config.yaml
norm: "rmsnorm"
init_std_o: 0.00372
lr: 0.00119
lr_head: 0.00933
decay_fraction: 0.823
MLP neurons of a small language model. Each row is named by its layer, matrix (gate and up: input weights) and neuron, and shows model dimensions 0-159. Each number is 128 + 24 x the weight over its row's rms, rounded and kept within 0 to 255. Numbers have three digits each. A neuron's up and down rows have the sign that makes its largest values positive.
Before each neuron's rows, "fires after" lists the tokens most often just before its 100 highest values on Wikipedia text that the model never trained on.

fires after: " ", "2", "8", " $", "1", ":"
L8.gate182:098139107143123148131100131129146073102164129135148146142099152117115141107126080125136106139134108135091122136126136127107163130101093155080139114114116130142129104116150115110108098077106123141124146150131137128118155125118136139153128128073145107146089066177133096166123165104100132119108094121146116089139119166106137120147186144108105138152120185133097172119112128099144134151100105121121114122120111179110116132155077146104156105158124065156157154116152146107124109167104151
L8.up182:144111100095167120143104113124129085121123102117108143135149120095090106120112130140125124136155109114135111149136118145130134134096087120119069101091118095124115088123134147140171085137100122130140105170123145116132165118078090153154162118071127103162089112134095128130137162127131168124135109122170136067120131133131152132123127128122134138196161125152104165091111139099118123135089142115109156126126126122109103193148091156100135142150147097130137151166128142147114073113110097

fires after: "0", "2", "1", "5"
L6.gate32:107111105095112120132153126131145098095128090117104110152116130056093143120141121109132079158135102113108104102099167119138136095122134118116142105113136181123136141112122161102135099109140145123130081139143143108108131124134136140151123138115175117147119128157131071151170131120128079131130134167123165113145111147127139153112136142105154163102084127091154114146077154121165104121091131123145108068119079121103150127107079150151136138146145089159152161088095166116121143149117154
L6.up32:149144124144139083206096133097164114125157093117149079108126070119109131111126145108158143154118120127090175138175145089138125153139117169108117168139167134153131162124109150090124154116166153134162132158128129114102107153115114085157159110121139142108133146134109065133101119132141111126145142135138132141096096115137120114147118173049149121156113112123106123113099108096141136090113102142113152141123105123110154106158143137099151127164126103121130111110126145117137131095095137

fires after: ";", " the", " for", " ", " at"
L5.gate81:112157155173131159083145148158122154122108104177120154118131092085079106185121116087175153185127150118080115109171130095144156107164163137112088161110130116100147158135121132103100076109108127115138117126126153156132126162110140131122129123115127139103106162153115104138182143109128079140159140141104113109137100146148127154133132117133138133116132149110118161136133137088131146118116087105095115142152124110130118167161107136168130143120128128147133128125079176109091113120102135
L5.up81:163114117173126154082156143138096099142100116122159098098130128158126124068092146111130164128109186112144119112172121120076132120167155135099130147141166132112123132145121086119098139165141130162145077097111095128089122167134128131158103163170073133101162124150126165130143139091156118145139097144149104123144163102147146103159076119114108110076119129148139149122176149164136143123114115090135117120153140137126148125127133131132133150121124141115099097116124156131094105135132105

fires after: "0", "9", "8", " ", "-"
L5.gate65:100151139118119144095161103086123072145155139106135119162152154144128104169113108148140064156131131139134073119111159129116117091122151142111140116150116122076125115083165162119138126171123132111151112161112128111099124102146147096158077112138090117134129108101097103131140135179159087071152099152079175117141121145142134129134092162162127138153136149139106099154098115085154132130108107139116121130119105112153099135137091109118137130111150110140100140111114131113083124151134139
L5.up65:133117118146147139163146150145133103110145104118170107088116174104130131176105138113096137143123168126158116089160142163122097083122142078114151143144153121121087138152154163110120117107112130154090159134060137157122126148153151128138120137120141094173090097098130113139132152132128106163118160123126165119121132152125141116136111091113132153114191143111133153132125155068127162169116138134181149102142079083114156133099102096115103141129100152130107143134105108124146116121136112

fires after: "-", ".", " ", " \"", " ("
L4.gate16:103141139128132125108110128140111106086166159047162116095102132127142144141116090137109118121118175112161131149110172155113123095121170167120112144157135116056131104166136143127131123102148166140126167143104140097124143088167088109124105123162110132136111117134127101131147167121137141095126100111110191136098153119145135180139123120121100114145160133129126137119100182113079175101138125123113116119138129134104146121152107152088108126117119134142124134151093100162090119149134149
L4.up16:171106144133167098130170152140122131128157099140111118136114117137146113105117113170118111119100113168090155156136112148127102133123132084123167123117133128125149141156151130134143106167124103132144155143084079147122111160102148150151132129176125114113163104136133125115108118119137116107152174154118125148137132121087184159133107095108126173108164134151160115110152163145103134114130142184164141138175128181143131159172123120136153152106118174099101161135180118101134080145143153

fires after: "\n", " (", ".", " ", "|"
L4.gate12:130111134113122157148166126131109111127119142114147146157174108128120104189132137143131146113134154122131096102127113153151139155130143178114085137115135132100157092164121157076125146108178135117114107147131134123118183111079097104104096133143068146121081106112135133164127115116116123123130127148133104159075163146150131124112097135141142114149138165092145143142089157111159127114092082139131176136116136116183164172133115137132138129118084153179154112137126122139143169141116154
L4.up12:135137125116101124126127122098118130137168195126124119134110074116133108140118128115141101182187134150132113148106137118153122125094180119140152137090110128085132131135161136088101151113127039103131132106158102096166111109139144142131152130133117107149112128117117153131126146082126122121094130136093139147124189171161126109100109075128151174149125130106134156126159153121154121129135139122143159115100104140135137164113103129129066102132097149154147142130095161125116160141127099

fires after: "2", "3", "6", "5", "1", "8"
L4.gate161:138099149184108082110158117151168146092161108129145162162148134137141141134125104153193110125094118140118148127089123130104146100152114123125156115122155128112143137139121127132142163094112069171104098158120131159120132114145170119137135146137174107156126119136156097119116118126122112133124124129124131093187074173145078155137146102106122144145119157094140109158119151156129134146180122157159148130143144122147108142111133120139140081152097115121200168132135128133135138140088125
L4.up161:129137147165109132117110140129126116092144128145130154184158162171157141155134133122140115134134136148114099128116130124102083102102095125125154139147135168138129116135142130098108115136099121144115136178140162087114119135149141146124132148143185109114119185089155152161148139132068121123082095157150157127168119123107086123109140150154149140060117121111141104169112135119151125189116083113099115141130134097119118161093074153132117131159134100119110137135145167132103112162092130

fires after: " ", "-", " (", " in", " re"
L6.gate16:137135108139093157143148095110097138102134116106156136154113117138136089151142140117116126160097109168164157070116095124159120171100183113116121121104122152141121111120105158128127186109140110131134122132091140141125117131103107125131160098158097115162117133090087113136154097108137131107102114152122091147114125102101101131136108113163165109126115131071096106106120140079135133123091101133140147120136098115134142147178118138173156164120105139133155185171132171144174117125118162
L6.up16:135147139140121106144155118119112129104108154132122131110094096164143096105094142114146109130113099138141130120099076155094102169075113155135104127132088134129141133126111140125143144092111121095147107131127148138118091116102111119156161114135086158142119124151142127122127140106113167106089142109112121170155127125179112119137139124108074100164166128148095145120118171122108151097134081159101157168137097159153124102124115178129175112170109154095106176147127104128109137127080176

fires after: "7", ".", "2", "3", "5", "0"
L6.gate120:130158145110151170132134091132101081161134134161069119132178146069128137114133115100119098143115123136103093135121092076110096107097105117103129150102124107073186113128160129113089076123096102093129129158127137140140144110129148134126109140071164126147145104117118150112144153124149133155129115138102160084103116150080115119155153100107142172162153137124112156102135153116132132157115142112158119130109114114123126121156112116118125101124155140083101152164127143118085137136124157
L6.up120:128139116100146144094159108134106116152134141131101080144173109105179174098154147133128099126113079134107100154163058133083081114092155081137117184161111122162123168134159138105135109135118137079111107144132115098158118152147119125103107123125119101149107142137126166086136142156118126130143121135145126100115145146132127141148144091122126163124146154176118127113127135128129142134153110174114142136101096150128107112155136142115125107077132130107114176171108140147113110159170133

fires after: " ", " ("
L4.gate122:088114171101096165147167130094164170109128190128151129145145157116152133123122116130149189112165133168145142108091131147118138129133156159070124122104139155146151130129098118188154126123143176119136113123102129123163133152121094132150146126142104084153141133126138163110112113155101122117128142150099109124115150136097117131118079152125133104133145163151146095093112136105080127146091095114185151100129103104168158138117117170098141142133097114140104104128125147145123092112129134
L4.up122:124119088134133155186137117080123121136128125134125072119157153121153121124128086103103111094152090130096098124140125114119139136146150187163087114106108132114100111090092104129089150160123117113096103151144109139119145083117135136094127168123137127110105112138126121121144139115097104151150119156148167170123149108118146152103139140120102170146142162159187162124094083128179136142123114158129158119096142178100170135161114149125120162092089121134113109148147137125123131099148122

fires after: " ", " (", "-", ",", "."
L6.gate20:179117135102101117120118109092151138101131081085116131141104161153134151149113134117108157164142087145122136123100099119179132073158167116108139107110078107092119069132094156137109135153118141104134126148084119151125109111145102121161144119183125107155123157116118107152111141161136133084103118116140093137157102117151090143164140103142147101134106126112090119139116158094135099142118108092113121091131117125114177125096103143092137149100127159142137159110084127129139085123127151
L6.up20:144096142125163157076126100108104134139159155090145139110151096116117155105184144130091109136108115119168125116109155119153193138167135073135124100124120171111149128166139107122141127141145094162103153087133120081142105152102118148150142138132098160158157120137140126089130138101122175140138167125149135162124133133112113091157127130099128122124114127127126113092128125077145116111152141160150186117148180158118112151179157132151079163132119126154131137137153117143138117105123113

fires after: "),", " the", "\n", " a", " an", "h"
L8.gate92:117142103108079134163164153080136131145122188133111171141113099067089088127130102126143134127107144121108098100083156111161107159164172140159128133152115091152116119137136129114126159136127075102154111103128131138124178145150117159121147082121140114148132097130187134132126134145119118098099160147111151106117127158176151148098166113117147130157131181153115095112118126149105116114117123141161095122118134121157146109128140169114129125125080123120148095150134157098155112116117143
L8.up92:099144089096113187111090158121119156162076169143107102082122110134103089144149154141096126101119129148112123131140105142103141118144153161056112122168129152144112090138122139141141156137129112165123147143117112145114142201119113132107162101128133122101130151114143142096075147135158159133133150119131104126122149121117129156128141077106101107142129160118163134115106151169144084129130133141158088119163155141146102142130156112133110125153081140111106101104151158143152123085143132

fires after: "0", "2", "1", "9"
L8.gate54:142114120092127158143142128123106135113140140108128107136112118094127134105144105091119108152160121102121100098155115097132193096118096092143123106130081136140113140108142142109155087149096171106147090149119153156099163119133120129145168107092131149178152089088078129143098129087182109099115081152115110094106091147161121122135128147104150127132112155115081143120097123094114131144115090167112133133127085117142132125132082077166139129139146137111159140130131147099136127144107156
L8.up54:119077120132087114150140132132139124146161128105132111124106103130117089142120098154087113099128088118110135137159151120164118146099140101092135126126099114096107106162164161132147098095058141128141100143124152152115181110110115162148134120102137114156089134130072104102174124116158153110082129104149132136126111128138140111146118125076130091161130134096087127094129113125096126109125109126128157094186135112184126154106126081114095129164140150130160135117126140123131089123093123

fires after: ".", " the", " The", ",", "The"
L6.gate24:138112135125126135111175121124111156071109142151120102121132100101097143225163126107139159138124140098121085069151108136093135123167143126110124113150125123093139116093104172102139117093096128115139137144144126125130112105127136080144149092134108135103114132126143097127106138157098110114112165132098179124124113138169135109167147163126153123143155174077159152164113115104126105112126115073125122136154108124158126136166110121144166129102138161109135142139181128120139116131124143
L6.up24:134124139141085138143113088109085126113174106119120120085081134146125107116109150149099151129132158151107133093111103127129131097143118159135091137134129080130119095099149079127127143158152111132087114149149126112097144131160170095131106149133170143119114099118171088146161130132147152133161154133136116103138120122129135181137114145083132063084131101154156138158099159111149096142160110133138105103086111137145170140181148129105133120119160135108155093151105096119157132151104127

fires after: "1", "2", "3"
L4.gate6:165100140145102120124136105142099114114115128154138125124144107113097138160124110152144143138104072088157128121153135113076121071129121082134141160129133094169122174120126143146150127089152136120075117114134124095120136133121176144152102109145135106143079157093124123102134110145093157111097116151144112135149104136105177121118104107124131145123149107125102145143128150125145133133081137086132115154115151151085086156108123136150120120097150043177136169127112123103127122126132080
L4.up6:116128145131125142131097094115128085095164097141122150155162112115174138120164141160148125131088112117133131145115115075111148144084153140095149090110180188074137157133142134099136086143096130157138118136085157113129162120133095089139145149143115145161105133132128117138181149118152120152190084121089124123132125131149101112121101114147139129148090118124138134149105146102108150169145126102100140141140137133123133114136069106095103120139162100086154139137140144121088135125094132

fires after: " ", "\n", " ("
L5.gate27:149149097101132165138143092134099138135105140101138158099143136101112091131157113098122098134117118132139161113099122134166120144109120142112101103117124142126119105108099170154192167087143125162142080127131132153138145114073145143109141136152125098144098097156155104123144120101131127106099137121095153172128126165144137129116088131144088149165097151116140135144131148100096134136091146112129127096121142126156133121116143127176192145154136159140211153138145156131133120100102174
L5.up27:126126090148086146119109132164191122131127154159103099125105130103123097124127103132155111083135207174177144131136108104144122136129161149161141172131129140115142138161121146084133168124147109105119132104108112131149121100152138162082147158124101123127150140105148115113116094135135121104104137145129100158100153112155151162131119140120142139139158110132117146117139134138082146154157115131127159096146098077184153100138156103118103114113190151123153141111133095149143139139103172

fires after: "5", "7", "4", "6", "9", "0"
L4.gate10:147126123139132110154154077135083128110183159095168139120140132106135134108140130125143127114129153134113118099120117128092123103157138072079124109149138129106106139143145110113125152112135101092113183158099091143141136181126146119146094106092146111167131091147142114157163105160150105131116148171125092109134097141127148124107140142124169140084123103161109103162120144118130082107181087142120124136116115135146102124087121135172154100098112137190128154128136104105127105168107118
L4.up10:150109129107134151124123138184112097203141162124131098126182111128127125104151140156142126140098096138115123131138097106114103125128099107122122158118114121110143135140171108125135124134077086127148129140122112165166137135174177133128105165101129153175097098132102127133174140123170087152134110167148144138114149145172101136110160135103072140156127084116118104083139161126126126139163091170150107120155107111106115127113117126151102142125132144123104145164141134069126110131154106

fires after: ",", "\n", " \"", ".", " that"
L4.gate21:103110146094125135143156117120104156117153120184169125182154137099143142097111151129090142138080162136141124066106074112119122139137161124104115167168162138120084091128125118101138129165106129127106107125108104156112152132086126121160136095107162154163100068125115075118150125163125113132138138128106136133132133152167142108119160155119151115131119097114154105142091110126131106114078077100119121091097125121132143134143124117158125145134133128118108093116137140132167101144085157
L4.up21:143145155137103119105161133094163094089151132182155087132128114095154174134132101146124118130147182129204128103091161101132147130169140176105113100116093112139117126134091130121148100116130116128124129128129151160129159148112141121122169144139136148136117130111130110129121122140123111163164109153149180149137125141161128146098134109103137112161097139070112152133124093131155114112082092099165146094143108128121115094153131137147120141187140133132120126124137166149118158100085168

fires after: " ", "\n", " (", "-"
L8.gate11:108143154136098167114146142120151147083108136082086107122163134137103123182142141109121140095140135122152086140121167170105117179123130140146092090135163131113152121137120172132179168111108106113117096116121168152163100128147147099125131090125133126126083144118143136161156155106110150145120176121104110140089109109149151107132167126128137143112158113134108141147148120158109132132097085085126141155172163132117135093162118158141139114170160131184138132136131125121119173127135157
L8.up11:144153127147142101134109148125144137150163096141113137104120125142128142129135150133142124166089139163144167163137077140131161136162140174094110095122168118126119084137163141144137151124152142094128137126159076143143122141119091132107127099132118129140146138113095142143167152074139084103133132127154098126167106092114100156176109116066100149136137085093158178114134108163083131138097080154158126087141148140122162144154133110143161121138124155108097120144139131124126101119085139

fires after: " ", " to", " was", " \""
L6.gate57:078129129126128141120112157136110141108126109119125127188143141084104133146147153094111130134134127104133110065111151124171133099110130134153121084152124132138140092123111178106133115092104143132102123134156153126161149127121103098128122149097126114182098152114128072126181144136125149144112163111151127136178142170166157135136122113156148131129197114150133111129130129107118158153115116099140159133125122083125154163114121144142142144144122148133144089131149169132122092081059158
L6.up57:141100112138125104154137134113109133124149133132125130109092103126166134124121104096107140104086127100127141106110119137170108123110139111136153099143116145110142117148131140126139133178165133096105118133145093143123157133088123164162181170142142089170169083192148136116098150128145152158119088098110073107155114113100139121114115095078092116103141109149112148113111112118124109093150101153108143083164117107150153147109121155158164132129163165161106110166091151107100110118128150

fires after: "1", "2", " ", "–", "0", "."
L6.gate134:155170093126088158084125110154114082141109143173137110116135176126130145126154126174184140170118117157102083143130123068097137133070104106083127114127144108149166153139108131127106129115066116135146136108132123131101152148144143118111124124122131135146130149103137146109135158139149141163122116145134120102166098142121116105152129098151138138128138092106134116139132148151126146188085161109139055123127140128132122145105083136140116093155116092152133136142152142117090100157131105
L6.up134:138088116146129132138077090118126130152139133153154143196181128140116139116173138108140133167125105109105148146096097080097164144135118114115090162125142130101125143135140122102086074129102080147106100126167110099155123104130160155148122121100075120150147147151135121096114149103157102107131104136150104140110130097171117108143162103156112106139128136095119146132121108150109150155137145094146088153124138190140101147122140096112134079125158134098135146143153167118121117145114131

fires after: " "
L4.gate34:129109146151132125155140156133137149102123143089165125109139146089130117165083105120151151152144127127124141099125131123157127136150149108072099105110101139122144107132095129097155115108143135093120104124060167133124114095114101122126146156108119129162109126142135156144153134162147141124138140123123109139101155115126075166116124125139116128077154187067151120107097114112144131132084137134176157114125138066115111190123100150094149153145151140104098086143137143121140080118086126
L4.up34:086112124123120145144139112115129160146137151163107108065128132147115150105098152186107130114120097132135085122113153138159135151133127131118094149138113111149136113139141100119084136129149131129069101161104116104110086151137151126100119150108116186125127131136151145102136160143137137112123142154118088133109161160110124152175110083147142076091115112124113131075116112105115074131123105130140132088166159116162119155177148125152090128150110139085178144110119126110096112099099117

fires after: "6", ".", "8", ",", "7", "9"
L4.gate37:110150109097198123116145162129159122119152139100149145141166165177101147162139157091156099123132134149122129116106133124088149128144096153134126111126163078137077120087101159122145162088111086130123115156106135159139141116082109132134112108104102146165154101129167109140124141151098146131157140115124158129141127174150113122144116124131105141074147135143167117172107143091144152156100110144129125129113097122145151163106116121126176114100142136127157173160122151135138135168114169
L4.up37:134138091132136106088111155092148141124102110142173141135123164156113112157102111117133110111108069170115091131118124056119129056111127105122144112158121110123143161168117137117155108172125120131153141165122116105141119099142125132155094115169125097155116113155112134117134161159147094114125129118124133070173159133131141141128140174123102117144108124136162165151153114108130126134153126126098125139161172154170141166177113137114132135163131138150134148137161126131121145176152168

fires after: "0", "6", "4", "7", "5"
L5.gate92:073179143125132195123116108131122138149123114107120109137148156114134143139139134134138127169117125146107128142122113135092108116128183158105099111114182108130139065136152140140122139140133139099122170153140124124131126119151132110130127119126163123159080140101130146157152150118097095095144132116133143083117139102166174116099133126129117206139163133144121177166132128160096135151107072117114121144159091159074099132136106101108112095128135118135101168130131113147109138160113158
L5.up92:163103150119169118146102137180117141131077143154099175143138122142119094117125153165083087145089152181090110116151091123107105116104124125100130139127150087134112098117131141142166111132129127134131122119177111160127144115064151124122142095140168078133139081115119122153143125108139159163129123131116103111117140115102088073105151106134095130101095158113125118171093101107177132142140119112120090169153131153094121127118135127151146130093119147111117138121114162121127128095131151

fires after: "0", "1", "2", " |", "9"
L5.gate104:097132126120146135165143127156113120118093089116130113152109130160142127115164129089159118117132128111101137104151143172127111126113087071100162141144129106132162166087141108081155086109154128112114141101155158079113085150117196139135139101145135137114092116100135113129101137095138116167134117132142117136090126151073109140113142105131141167065096124120100109142109154126164116099122144076154137109148149135134136134089153118143158130092149123116086137132096113114088136120149145
L5.up104:209123139086090129131120100138130115109119160139138142135121137091144139124162135147127096105103105119115156126150090149118110098118141120138153188136117097113108147145080088118089139098156125130169101143139165130107108126136157096134136170148147077149132104095126158121134147150151113130165148155126106086148139143126129160122134098114133121130110085128120171088139160108148164169124128124108108123162073132135100109160156134128133117168135147095090126165137098139150154120150086

fires after: " ", " |", ";", "|", "-"
L4.gate96:079133115152147113071187094134100127117120128108135069144121117153138124133132107121145153127125164142107127116142119136154142109142145126123085100098138107117176128112114138087154113122126124130098117125134155135124167133072116101120113118121133116107112123176138122117133160104090128101124153131126165133135121130102129090144125169162118111127083125127125110162122154118167100138146137101137157155133162091129124105164111139124154090089225153111149162142153141140087075111136145
L4.up96:118095135142133119158168073150138118149109103107140121140078117145147125124113093157166159138149168139101124111131123134100139146156128141124136136127148106145146093133145131094136127099122126064116105099128144146148156149122175100157130097155122121111157140124139106133109136081127115116165160146177124092176109130124172137127107111163085115081093141098127127164137087121141103167127124148152114110152094142158119157147081132146140093150171154159134157155160133092092115145103148

fires after: "0", ",", "9", "8", "5", " mid"
L6.gate148:091191125130159124144158125140158124124113132116107148157098150132123112154152167156144155124159085160109097097123125141098126111135099122152127129151131145153107093146118151147158140117142125143142172146159106113179082133143138102129079111151124132158087136117118174133075119136111080094129176131124180136137142133145161101093153140122079118114159132140125149167144082134130140191109088113153146161118091097115132156094125140120121129117114145153125120138108125135129112152136170
L6.up148:144092133164157120126139136173093099134110093166193124130135116108133145131119098121140151152105115138120105170139167159105099154143118129178134136148121141147135148138140137107136099136140141174173162143132101108130121122168139090152157155124133177137126130127109119110127174129176141182149139158082143113153107101167139157107135105163100069157126097123164149103125131128155170130159101119121108144120160122170122113159107142147148131160138129129131165116113093123135160141084137

fires after: "4", "5", "3", "2", "6", "7"
L4.gate127:151140168144142108100114145113137109135163124152159100173093152124134132145141133143136124132115094139125149121137105078097120110118115119099142151152148087122097139146131125091131119153106113100113108177116112117163125159093151131157110116078161124142089115112090089148123150163129105148140143152126103128135151161133129146091164110061140150154169141136147121149095114131164145107146101139121137140199071136110099123066098117130131100131141102121106157124107111129119119151181155
L4.up127:144107129119093121137094064131103131147155090140115141139126147138083131112158107153120098101104158137136082134111127123089125122140063118081172108095147138115113112188150160110114088111098085180136145131118128145137132146152144137130118114101162078138142160146120099121162116137091127125135066126170115137178113139112134111133114116177159104138095138140188126106136149148138142150112097100156137132118124141136124149139127129131122136142137133121131129117171163085110086124119144

fires after: " the", " a", " The", "The"
L4.gate176:141137124123086112183110138122122137128124101108153147101129136102129085131082118111137132121140115120130117109115142084136131181128141147117160161114147131139135129144159091151075105134110116101125135091171131142142131154088179119139124128159142112117152100176151137138151129120133135143147136133141122157110117125159141168133137126120152089128124134109160096123142113105163139125145120094120104138151132107153138125154068186145142086107138133121110060116198108092052129166124110
L4.up176:136137123132150168144188170151066124117138127081158043091144121137133141147099122146111118139144153125163089103175146131117144124178143127108138161160151118117137108077136118146147182101158130126130129147120108101158118113107125122084129136158126159129111168128166102140135124124114128127142097138139071118145125093134152144118107090092088093105135179157118096151142120116130172129136133094154128154148092151119118132175124140128140128107136118109105149119116133127147125136150134

fires after: " "
L6.gate144:133123101129125164132134128145111141119150086123108118126160120110087137135135136139135109145143140119091137142149125120120131122117160104093115173108112158071126146127148215138121084144090110140123088093125168126121146079118150148119127161145168115158107155100146130144142151129133111113110103135115128119106098154112140150150136130127088163148111131151095111142152177084109146172079131129121164100136136099101149154128135086110146116120148166114148170192099130123083100158125119
L6.up144:131102145176121149142098140110094139126123159128134118127135064132152183099110136145138134074169106176128129110107158120164160154129149139113125166172146122131103082179129115143094132141097108169137086098121106159114148114148104118130132151138140120115137122149125128109166087106134142116092122109125123123132128125173095136143139083136113118143153119130166139059143155150164123132117100135138129104133127120183124167149152141162165130173140158113157159119129148116122116144083143

fires after: " In", "5", "0", " in", "9", "6"
L4.gate38:129131148077109123095145125137104144124119126097131110199163135129149146172141106137120107134141168114092108116122133145125108091149136121085147086107123135130122112164130179109146175089155175133129121101159095134163120131115113156156110151120126107168104116138096076117140118117129049125176133137111169121132098152139145120156126129143118119112170162123111136171118095123117113140116078106119134145126073125136144099146131123134154146127164149143178153122132156110140114138133164
L4.up38:155125119133120119098115173160120128122108149143158099154127127140138098117155113112084057083122171180119094109140106145075126160125100120167156139185140128078142099094155105112151081166130122111141103122162119128152120105125118137122160126085126126113121129135162138125119132174117135115103168133173115141173131144120127164135129111140099139162098143148127171172103114154105112125125112122148101141127163162147137157149124143107120151128120149117154123117088113104139152180119152

fires after: " the", " a", " The", " (", "-"
L5.gate8:130126105112117083140140095101059132124114140123126106080124130117110129128140147087137179114113172074129107140075108157123144127120141173081122116155119113150164123142100099174171101120125135126107107128126150145122162127087094100097139085128152156127121122134133126142122126125110104145137101143116087139119089120123143098152113080122133082138177100124160078140168103126085150126116093089152162135152118116137156174136135113130135156147110134099107141138141141109125108149109152
L5.up8:121047145143157135127129179130140149114112125114114105134127121122100137136142102136110128132156098099136117149136128117141121061125159113128173138144100099184166121130149154174116113142193134123168151138143112121107167117130115117142114125155133189104168117102083108153074129139133103161114134145127099142141122086118127129127111092146089124108102145105100106094121125152084136173112094121117143150132121115131146148098099167106147158154087131118121109105148123119157088132113130

fires after: ".", "9"
L4.gate166:113067112107186158106159136076078086128129129102137162153143168121113122114131113079093085151135126123134106131120087137135122158124126128114128120126104135133134135079156125138131179139120134129103123154126121111164080128144127138096132088088129118164110098172122132144161140104113100096143131124145145159095140180084102140136141137170135130125172152141125127118144147070106106142085093140080113118131096144139164114110111126142128148114127116129120114136109123104091113180143147
L4.up166:146106109130163138128129134146096115159165118107124124151130143131135125122180154132094103148121175148099110113163108153125131112050101127100132131142129140123110159090142118110162116100116143162138111134124149120104113096149176124120092148121161075152120103126089149124120104096152148135135070127181086123121168115099125104130128090171131106107129096115118113103166151117136154119124122145137103159139153149073128103117139123190151124143168155114102175130110104131149121150107133

fires after: " —", "9", "7"
L8.gate133:142135162083101114156133107122085118119083155115122172115112117143066113118142106091094151113101104082089122138133155145111117144125164091155120140133100147081134089119106112168132126121124124149149149132076100141123119113107158117152132097082140106119118163137141102133127136120144138151141127113116129155082142144161087097148116141173093172159143149144111163159120101064097138171169147142111127097150143130172131139144102143107114116155139119140112115121105130107115120167134148
L8.up133:114118122105128078139060154188113109102124109119147132112125100128105151151159101150100140110155102116130147145166120137160090096144150145165085123091113109158119182120103128185143146158120108110138083147144146095154087138118169135115138123124148117153132091168129135130107147102109140145156132132139112121167164108156092082152143090135097163068138094100111147139143122135147152155139147105135140103114106125151117102145136128135160144141128132097134126160123119134126180125134153

fires after: " ", " ("
L4.gate47:068153122074135146171124155130109136130119125149128180127126143101103136184138106124121124135132143159115116132186171070149128151146138163110150096104124099106097094118110139117155126121096123100135114126113140134139123117146134113133104152148156129123108121126161095135138152144117152089147157114136125100055129127135119140105173115076127165129132117122164133134096129124134161164102101094107127130170119138130159150156111176120188129143102121065109127133136125115114087112124151
L4.up47:115132096120109130132120135149118145120092154122153119121132092120148164161166149143117195132146124160157116125168141102177157138108147142113157127119116164091132130130131170152120127159108127131139108119175128129106151083125133144086139126156170122142138100150139088132133122149143066128084155136165129130097156129107107096147121124168151128144124082115141090104118149149127132135083122095142110102153137101190158145123156161177124144091168149163134118113179132154151119121133118

fires after: "2", "0", "1", "8", "5", "9"
L6.gate104:146151137108066128124121140127127103145125120139117093169106140104120194137157096129116147140096114097157127131124143104121126098107140140111100154095136137085109175171153138142119148105128146107118122122115147095082121145091117124116127094153141127109122147133141162134145105130131127118114138153098147069139089164151138139125071108181108147167129147095118089135101153134109124152106136106161126127128074114177149161138083144134092117117101121120097127155159166132110097154115082
L6.up104:098146126114090093103127095128155084141126138129130125152113133158114167141143154171136172144155117120121142115126103115154117123128133073127145150113104110131120155177172128106139121155132109114128148132136119141146137156123175138152141150097159094147148114137158121128117108113147122151084173137125147092153126102156125069155123118127117168053095094137119141118167099137147155182167131136127117106137101126142138138151126126121114106125149109087152152122155190122105142177086094

fires after: ",", " and", "5", "0", " early", " to"
L4.gate8:139118125118143074086129143142114127117121093100146118123104162142102139160090110107111096148098118187137090108113174133098103121154152135140115107142108112145113104160159153112116157131130169139129113151124140127148149113139098131135151146068133127151134195096164127120160097142128093115132139125141123120135135139098157120118124152138126155123197166135167113164119131130167123136102104120109145120136150127167124120144092098144158126118119096118123139075122086118117107116063186
L4.up8:138135121136153104097136104165084102128110116162117076133099146144156099136130141132127103192074098110135158112122088117136137102172107135166091171157134134141094107102126164104142152137155125113111179144117124159135113162106123105126165106141160164155127132164106104100108141130134150188113121140136122150168122138136103104139158129157146126113178197138099140137152118125114105117124127105127149159141094111106114121163140130133094117123150118081096101130114134134101160138134158

fires after: "1", "2", "3"
L5.gate88:136071134156121131106176117124140153122152125168103079143152138162098157218115120151134129122133126156089161099125183123166121141120159128114136126127153108148097107123152120111139119154088149133100123148121125098153109157099108115141143128171129105137116153119159139130143167176114095117111135156108116145142098120139159148153104113104142131131165096112128152142117137078130112138075082116123103113141112104133130142106093101153133121091147105155140089118111095156134106125086102
L5.up88:128116132107128166117142068152097111129148120173118091112147126138168135152102080136152132106130142086116091109159147102133134111137134140105147133100148112121110155128118138125107102092090090118114163106071139098127139139092155190178122151114101147120143150115125153089157124107112126134133112128110105159171099117130134101104155077132097064122137148080167119125156147153152100141157113119123164130134147122130099178155114139154122121112142112093105115130175129136159140123119139